{"head_dim": 128, "rope_theta": 4400.0, "bias": "none", "tie_word_embeddings": false, "init": "uniform", "init_std_o": 0.0, "learning_rate": 0.00861, "lr_mult_down": 3.0, "decay_shape": "linear", "batch_tokens": [65536, 131072, 262144, 524288], "train_tokens": 688400000}
MLP neurons of a small language model. Each row is named by its layer, matrix (down: output weights) and neuron, and shows model dimensions 16-207. Each number is 500 + 25 x the weight over its row's rms, rounded and kept within 0 to 999. Numbers have three digits each.
A block is one neuron, or neurons of one layer that tend to fire together. After each block is what it responds to, as a language model described it from the Wikipedia text at the highest values.

L3.down305:468472483431535448476531509509503510536469490519510489509537497502521470510546490517420472566498500518494482553531462491493485517501473505466506527505520506501448493496473525496480508527465539544509494452520522511486522484521485527475508489493524482489498513513524488502503511510443460500492491485530509466489516495478485478535513536478433520450525478514487464489519469523490483470529503530506479465481503510488517489504440491499514535527519471505537525513478469496511491534485482480490533520543481542506515513507492505503510478506442510475493522527498498498521456489487532494
L3.down441:465544510510505505460452498519461504462481497467449511506533511516498521512494518547502489494474464536501481467482525471500476519478550512516549490501475488474511501500516485500535519489541502522515543502484494526509479533493516466463514471483501510498499548497493519463493513511480485523492488448531494474547506526464513471518508485456475497515487470488493485492471470479506498511488542500528489494521507495494522504470546454526524514541454479519499520536466494436500493506486473514500507472484553534524545489517517509502472479469530527447504488447497463473535510524535529535
L3.down442:458522480470508504542494528528466478507497541576461510506499512483500506487494459475420494518461547501434530534509504503458508496516521537518506537545509524512491527433509495470520495464535453456459455492512466506528529512516549459498526538509497467538521479546474496505497503468471513489509466494461501455499514496506507515497475483518458513473513509459511489528516464521506527498559492464469499464495452513494518502534501510512542515510487479537466498517448463476537508482495501515510504547518517500480558476483487521532485506488458496498478506526504526509524474492471484490
L3.down1148:497504537493484471482511486526494493505491510454503468473530473511461505526521509498418517540500518502518455511468510481499459490494474499461550509501541466489499527557491510508507517506491481511492491494501475472499502483469462466452512511492476486524503529546456514475504492544503538477470481533524486483507501482495473480576513498539542489500478494541535405444482503502496489464493491503499524510475488537485499492525497487483501488526468507540540489505529463492528488527500496494497501477527506538516499505462483499486514511552477514511542516504488485471511467517459500461
L3.down1574:481555506523484509471487472513486511507468533487509494512513513480490483500492550501559500545525489500509497480526510497486469519513502521501560500475488417477517505507467498518519469500460495532496493493504520505496530500475491511517502504505499539495492499524501462499510479442504513483570501488503511489491489454498495496543544505490481502561466475492480502407512482532487542488478508468547498498525453453545491511520503500467479512519496522524485500528500533542529504509503534483515489485528540484528479474520476452477538541513520495508473476512515524497485506515548496500
L3.down2192:533481491478460457497510505527513524519525500498509521537508520491398504466531507488557469511497494504429469450545508453483493508506465519463536479462476510487469520480451538492491526507495467495532513520545509462496513453495505502513481535504521507487511509536497498447495502530519532529504508512499508496495500468478488528494444506499511492513502554477502515513523500509483513501494453474510481487530486522512505512497495523550507481485537496502507519496495499521503480465510518565497493495541514544530515523523481470523529483503520498517502506569529513504448544456500464507
L3.down2255:470478519507474500490540465455493469504476508503523466504468483503530484487487536483535462502443489451488513530484514522498473491485465519491458491509505517525519509508538502518470517512532516481461480484508509496499532491493495480493540516499522483496549493487470508535498476505494499506488466435546496498478563491521533470508513498492498520485536466534479434503513480545505545488492501470518498486485501515520485538464498536480472516483549516498489536471508507496464471493491480485473512507510463505508488466471468499503507502541502495532516491433459527540506477484504534540
L3.down2284:500513461482512477526519516479519472481467480506507481480465497505474416524486486519451502520458550490514495501472503479500525477494472466485503489504532496480453497517498520460508498519515490498535528490464484468482484463503499510492527506498513522490541514483469478536464491491528530481510522526513522473484522496532479468506520475491500509503545465494482475507500523535486509480501488528488475501425496533498540513499475505522528518514514487543510519488475465509568492481473482472524540487485473512503502473520494510495506515533496482493509542543488511494506449515486547477
Responds to: Commas, dashes and semicolons placed right after a noun phrase, where the sentence continues with an appositive, list item or clause, e.g. "her partner, Florence", "laboratories; its".

L2.down768:541477490491505438533506511501470536497488511505474538504490464518484474489524516474499516503527513478550511533481493472503479558450506493536496469534486518502509479469503502482470492521504495505515490485465511525461552485492480475446506529533585499528518513484492492503500502506524506491462494545540500519475488513512559479528514515475494518484539471544485520517518483467479543485530538473506518512445499475519483499498470549497516475460481513446522510502512503510481526507529495466483507485523530507527511511476513504495506490505496490527482508528459504500481448488498522522
Responds to: Commas, and sometimes which, as, or quotes, that close a full phrase mid-sentence before added material, as in two clients, usually or small, ranging.

L3.down320:518613485495497516494508492472521519460498519505489497535525544489504501485473453542554527476494513468517494467534516466498475485475507494486465524509472471489459465506499514499489508543501494496449518481470505548429496541505496523495484497522523455495557493459512501493497472482471450517520516500490474510542505534488520473486534510507510498503477533473473514505497459456483509506504477522493503486454532505465506483502491535475517519512572496490529475484459512491529512500510488505477485502503528508487535483485514522484511549496513539524500529514468503484496523509513483526
L3.down974:515553510518489473504499543485535480515517535482442489479525506524491531480544517506501495492502467507504489522488486528529469487547518510454479496489473505460515468483514487490533488504455478509448490524494491508509459493504547502530478506487463542498497468481501457458478532536478494496462482525546482495471517502498514510482493474483484530495570500504493486458507553498530499502496503484483501533456507501497494492500518490484509510478478519473501476567542505463517483461505493488531474537532558538461552490525482475453506484503549476532498533498476475600504480508499538537
L3.down1175:512522471488504481470496532466515488480509488481517484476475478547528519473486481503497497507513565483549500544499511469521488494526478481494520505490483490489458482542499507491524461508460528479510509521502504526529524506504492476546551502469498455499513498474503507502481465483460496556478471521491482494421503479500494525501486497461490542517570545481458498535476506554522564536496554508513503490453530509486502511504508481455522492490497492527489520519502461514519541523523502502507479463499512481516484487494474543494487466499526507452501516522520492510485550423503508531
L3.down1348:458476544486500496535499499531469506469504479502484502527527486511507490507501551438453435494478521574479477494505522512470546485486547533457485484503499493482519461473522509492522489504490487499465450475486508506498557525479506492516436518503490483528509519486532497510506488548535497503504534447537507492502525487514464543472502507460509488502522491539498453468497486484513507505508515486457499467492501486502524503481516500495478478498513455491522504470479513506495495500489482543505518490524521554511497500531514523488466499476538504514512525515521512494499498491510501538
L3.down1515:546506533518522509519531478546491545507487529521544521465495450534530537483484479517426516450547476481524499463555510502543482499516477474520461505482507432526480501485459468509475516540528514507513500502509523506503454524523535513466523464495498509450503503421492526506446552473464517495527492508481498516506528484505542527500487479541532502487503468547520487530542465482471506480534477489493516481504520488514487465543452548511532488527501530475489513525498503480519529501483473519522526517496510513496488513456468473512505531500484482491435489490491493509475492504460513491
L3.down2021:467505471489459501477495548488467522516495484531477506491503527527524463465520477472509498467500491485513515499534496524505478489508461508467510538507480548539510436522496474515468518506492522494505471465496576432496524450589496514484513510551499524483465524488520462519476482510498497505521475485503507530480507516497490551511513556527497500511487503510446572499491493463483502527487509499533546506504475545547536498513523490489501441534542482466510512475493485463495482536476507494526537461465524498468533486483515503477483507502475496496512492506478472510524515495513490504
L3.down2134:538523471561522525490469482504463459516530495515488454477513517508551502503514519502482502483489494476536521519494527499485495498505536499480511513475494525531476543462488503510460515503570490499504497511452502486486493467543478494467530512531527526505495517474517495511509516559528526547502475514515460524510475459461508509522512515499518535484520523499484491508523493486502488510442497544501508482503492501493517542478498514502532515524517482497518484474501511511496521480504492490511488516473504447500501519482485525500506507512492527453527516502516479502449510502488501513
L3.down2275:471467504492531498483494562529472538510484496495491485511517522505486491470483456498500517493489500475509486477496482498526541486485550522498490500496499485484498489495527540490516511527504480498507534503514503492498493546500524503472447507528485483481470492512499518507470521494516427446484502518500542526503503489498447524480479497508530519503482464503505467592541513475527506509487460489481539478444506540459532467452509538493521484484518491540481529472495462511516498524531504511489487493486454547539482514530504493504509505490510466539504480481530543448485508517482522505
Responds to: Mid-word pieces following a word-initial "C" or "c" token, mostly in names and table entries, e.g. C-ly(debank), C-ath(olic), C-al(ifornia), comp-ly.

L5.down84:468468486505449499480473490541509546488498516522507523491491511483504489519525513525501464518527494466494469472476496500529519455469511495485475447471514510553532494484485507503528502498502481519484506513511487527491492548474478486466451517479529507546512514487525514546514550500502496514452509538505512545530479481507458510505504432519514495523532487506492522514497499509514530502499505489480519494521535494492496542518510520503500526468500504480512516508478493483482509529499528497524498478528475518502501491557503488514508521458504563472467447498487495525493485477518502443
L5.down132:508522492498481497488513449510468523504496491478469512496494483499515482510521483449515501486495505504514481488511500523537530499471536519519516542479486546528502540486483487490514459485508467468484480501528485509469531540501490460490550478503476578510474491492519508510466478468516514491532492520526502542486467474532471488534504516481540469506479442500475495434482530499478439528502483483504513490529522524561476504504501443502506499499498554502536504533547462481468497515513470524490517511508518525536493480531497502487481508545462494530491488511515471493509524504550500493
L5.down523:481508486535499528537500486524519488495481526441500513527503515505524530487498506486498508519488528423528511517504525474524497517540497493513497457481541471509504514506512512525505466518503484498478473537492598491496471483500498513469481498481471443507514503449483493480492508484487475487490461536503530507530509499483528440484505497454456501523527494519510476499533495505530502503516489557470503533458513497499498518479480500537493492518502485483450508553462516511487519509517524457483479566511524519513456523472498545470463491486496540509514464516518501504488507470486505512
L5.down759:540511506512523498444526508523454500506505508536543474525489497522479513504456529507536449466499481499497474476470539519508500476483480530465507457479558517501504529505534507499493467524510515446462532454508499417528505531483540546466511458481473466497514464552484473483517531514498506490522516539512473547479507488473518522517533517461467516473484495419498462463495457545505512499492503474492490476467527451497510552548462464500483505506484549535454499542535497492502493512479550512515497505511492492527520492513494477507515496498534511508500520441513503495533491479459513554
L5.down1459:487542486497487492515445498523471507514514511485476506475492555492493519461527513525497506527559507475506469526480519505535501483471490492512472482481451471464518495531460491543534466524527539516451511487462481511466455491480490493525498504517545533487470464514490484498515470489505532510555555513529509472514520482507483500527506477540491484518468559524492490514494506515502514486520486524496470486529473516483519462513492523520521550482523526505488495516496488459522547555430517492529473522496515483507498517480477489519518490484495481518481449505469468502521543465497500483
L5.down2271:524507492514473534517523432486526486480490453544475490496488504532565485520538517506526469466531490508510479522528546495487546497532497459486511454501511541517449521518482527494517511515464492525513474518465532447468546492487520499553520495542558504493466507512493522483483439531493486520500454480524512487489513542514498515485511499480504509480537506491531521527515454535517483514440488529483495481513493485492466474531519506501502503479526498534493480540503516487476524530522505498516490551522500495545495475517529512487477527476485534523480499509491443496524508503470461527
L5.down2316:526506532495465502482474469435497497524519500497527478526533468470486488516514433520525486513508582522492531489504506473515511510500488520481523491521523486506474490536491527526460483544451522494484491502475486427517481493488482503487493512505471517516528550503516506495456476518504493474454490503482481497514522483509512543550513502479501457517484460531512479537518503499535509509508502474589537459469469488526498480479505507489484465482494495508527508524528454478502495481531547488469522477505523451497521512534483520518473481561452525492484481541504496486509471510470532489
L5.down2436:476515542494518494489479564521498477488481510515513438490477456482531469543449534505541496525492461484503495506503509474478504533478501531486458506512518512529517473509489509499532512472486475510482474520514486511546570469509471460497509468511500470488580473491463525470495542452526505420499467524509456501482507513505486482514487465480520494489497518497559471489523509502505550492474485494503514482491544499524522516498430493441504492500475500504495501556495457486519483512515517425493473485481549496528518528480491503488500570526511490466513525519537515465508550478495469517
Responds to: Short fragments in the middle of words split into several pieces, after the opening piece and before a suffix, as in Inc-arn-ation, pres-id-ency, Ox-id-ation.

L2.down1244:491496471464473530491506530558476521528498543470507539470506488528448500515489506513536507452541508500431517501469508537502526523500504503529533551455494563498489508441509513531492464516464475526490474473497533480468496496472496529509511510497489489515496494518494489507514467510480496511510501479516523498516525509488506515510500505494504468514480491507493561456539514520504505535450479483511535514452534496506496491491460490470436521470492478508536490517496478466487522515487445484530522512496508476527511506516543515488447457512491511493505502467490527488487483489536480508
Responds to: Ending pieces of words split into several tokens, chiefly -ing, -ed and -ory, as in advis-ory, differ-ing, prompt-ing, travel-ed.

L5.down140:488486489498526501511507508478494513462460478464513513521531501502531455539569521508601510514486524525506542487528490521512471480494517480495505504496540479508493507450472509523529542509491479495549541478461509530511507529540496486502473524489503471488508497472514499497488479458546501520498486520486504543466525496501515499498543508510499485511506465484518508511503466489522485499496500486511522482500501499501527489493504517482463526467514479488472513478493506482542457523540526465503476566474494474534545504497499533523492505499493527497500513480479563505455492498472468513
L5.down275:512525528528531459530480503510506487478503489511506488495504554533457503465497531485473525481501515488490489483501454482513517488540519500495488505498460453507497501487508489493487499500504507516476525511538480509497519472461507490490478512536519497457513481490495533497496485493464481487520500530485499506449518527549471513529503506560469447517494487500531522489535530484511458475509506519474470514455525472522508479517508474497485457492504510433473519478484496479508538499506545531500544533503469460497528494501554488548501526484486452503504479517519476513490526476523504514
L5.down398:535514497477542518518475505525503493491521493499537487475471484496472482518497479518470477462545498483517506507486477513513463518471479472528515525521503496498531494501478473519494556486530496519489499487500516487504511475476469513466513500519495483442556555496493495486482527454526529543529522493511512479535448491547512462497504518480467536514510506465512477520532468530472469525493505515526551453495498509503508491489490496480477509490471482443534482437489485500539508522490501480504489485555464503520507515464512542515490544489492534505505497497506514496459520488489510512
L5.down1121:466495495505483502492516490509497546497441490472485513490490467478526520503519501481655518481472455486492477506508531477469479493491514537518530542509507501483527497494499499549472498488455508484516506518504538471477511525527493490442541548508530470505478537482530501496483495484534516499499513565498513503458535488466473517503449513493492483521479496527478521499483458502490488515471457475469511515489518531515479542483477497506524563459571532477512484477529515527489529509514490503487527489514492527488491486483481508504518531469492539484491549507471477482484498511501474526
L5.down1574:526491477495520493499473507492478492491475518483502515465525500430552510475493489500547490496527519520461497511509508520521498483482498484503481544528515527487473483502505506491490514487538470527475497533480503518513510519449498471491490469469509499543497577459473504500496503504529507503481548497528496488468504517574528474504577493519563517520455516550524485539497534479477516517479549516529460485507478502454499542499518510525473517486511433469514484477468511497524491490517513494515500507478477488487485481535521502486493486490495509538524524482541496517531473518503494502
L5.down1600:509524481507488513524504476476487451512505512519491504505475493511501487487425521503490521510497559495506500471515457494533519483488473505481525501459494520502453458542464521507480468513449495492451493504492514537496532489524512420517487557494463499500523473487470461495505517466501499484499517486480510495456505489547502480534451544476482546488547497461452504494498505506488502547465528504503439494480514505485531450476503448520494499520510542508505506521513498476513482486464496543509521494527493459518507473511477466555468489465543468514473501527473500488502454475497478530
L5.down2051:467519518502514498464469482509506483521532531516493471492457501506504488525512528495512505523501518494511510488500533504495468509522499494506535472482497492500510491501497493515546500478481526518469491533499500546491504523505456476483470457465508514501498537518549453541504454437465513440451518509463459485508526488482454501526481523467506507488505532502471514443562485488510533480487536514481501535473483489517478518468501476493510473488516484509466488475480496465523498523502485485533488511505463507550519453496495492521446524527524499512472467480482493505474468445487491495
L5.down2240:501515500519504506519512498512498534512473504510498481487541511505488465493528482509823484507500490533471478488502494491484508481515487505512518562481488506483498535541494484479489500492492543533495512505531467497508475498491471551491526487528538511490508534531488478490508487491501530488502517488508483500512495475511502544496456524501516525509518521510525489463485499525496517513480524487514501508488473488524495490499506509511484499507497517508526492485506474521527515476497505479507493526495477495509525513505510493499487490496519487504499481521508507489486497499506490499
Responds to: Commas that close a long noun phrase, introductory phrase or clause mid-sentence before the main clause continues, e.g. "According to the Census Bureau," and "Born in St. Marks, Florida,".

L5.down334:477460524530528464511513467516455476479559463517477495525476510532488456525521514525518448474471514498475487498521501506510533511478565498517486538521541514481488504498531467489511555488469497481456500476531568490480483471501532488454500472473502542470491500473474501477541462513506480475520507533504500503470467488500505517488526453462476474484475515498489489468507496493502509492501497497512478486487431458465493530484527540465496490477509511512526479511466502470536486512522498523501517497497464521528524511491473495481513498520529507469522518506514500487505539478483501541
L5.down1820:488459488513502515514493504528526572454516497510470491522503507511501479497473471514495498516503479493445486509492529498522521531437503516480503492488494540467488536530526478481474550468516507522489517498513463473539475476531505509492469492472552488547474483508516480494504551487538525479500491481505504520462484475493519513506451525496487508486475498467479514513491508498465523518448523503477445481490506500466472499483469507536444477497508517508474528472502556502507520529502477514472499533453527560519500497537461516510510495482496525513521507509495517474505488473486489488
L5.down1866:487488494479498496456508473523564483519498456515452551514481506531530506489462494504476489482494506502489527503503463461527501496524528469484492494491544483514506573513501461475526475476450477485490487500540516452466487488531506518502486533429518511536487477505510494467469531500471504551572479478529521488514472463525491512475509521508541487460507502488411500487543495487483498520514538533518491496496483511498500500489495516533499466462518496484528515512522546502482493505478478484480523508486508520524520488487526516457512531463491511481458499471478489492499467498492528510
L5.down1873:497494505516520466468522526526494502518502482511502478525487477522493509496454481549423480490483482517486503508528523490472549532496464506506518519524501493460563490480518464504513491490540536475504558461512523488507449509507517485477519497491478483535507500528480466488480469498481522537475457502456500546486535480480492459485494497531500512511489468480521530486498461497553481526506439481494520520468483522543561495475469480487511526491530474493502524518522534475520498530502482524515479522503513517496535512463532536509520510512481494520487508441502479470478497496496479493
L5.down1878:475493506479432491484491483522485477516515531582526464517496510509491512480509502466445485477492503489535502487490497478522536539490489486495501432470473466481499514503504508489490496524492495473516507472534500480545545496510512474505492506497480510481509486506526474505525504480483497529518507466531486522533503481484497512492453460519488526515505532484550476498453512484463495515506491510497485464495507537541497467495509474516514478516471524505443488503490513537484511480451528543479460502475501473474557527493475493546463516486529511495483420508502527459497529442494474472
L5.down2004:462483491511479532523518501503463532525524514463492498529526482540507477493545499513463523512507494493490517482511563488505516507484524512493520490524561447520541505508540456517503452511485495489447517500525522506498460439511510508484494515520529494508453516540512507465543494532484520517495472539552455524522519486479484470517538507505508510492476468499493512518506454476508548484511485562496507499535439486488528506524510474526452524492501487503538487464548481525534496498508515517491469506502490536503480442549512484483527501518489535466501527516538459491553500494522500464
L5.down2096:545489475494491510495474456481516475502469466506510516485486484525522527502495465505529488513518462527468494488511496497531464515505501499490491499493502522499557469475510509509512503477487486495525472509532482473493518493510542566492516559472440497504490481491522499510467470499473504487481474477543494427545527467525479544498492517531474513480461503487515514469494497459493487480474490468542556474494495502525484512536474523495501483517506477469519520544507567497515530547491507507518497494498506513496485495490548529518508505485540519475485462483467540535441512501512501470
L5.down2441:494523495534569475540505502489477512532509472523493540488537459541513494494493523513491471488509512500472507470542542535471503472543493548453508526604495497508460501507481560513515485509464512475480504475522493485502472517525503484432504529514507546504513456565494500508519507546533541458527489512484487520510469493510491468521478518503477485512483493495449542500504497443488488511429528501513490504485475497528476502502496519492479529481481511447446493526518519484491459528505507484469505465518525494492533465504476483500531512479468503472483516488457475544525515513489529464
Responds to: Prepositions and conjunctions that open a clause about a cause, result or circumstance, like due to, resulted in, despite, following, with.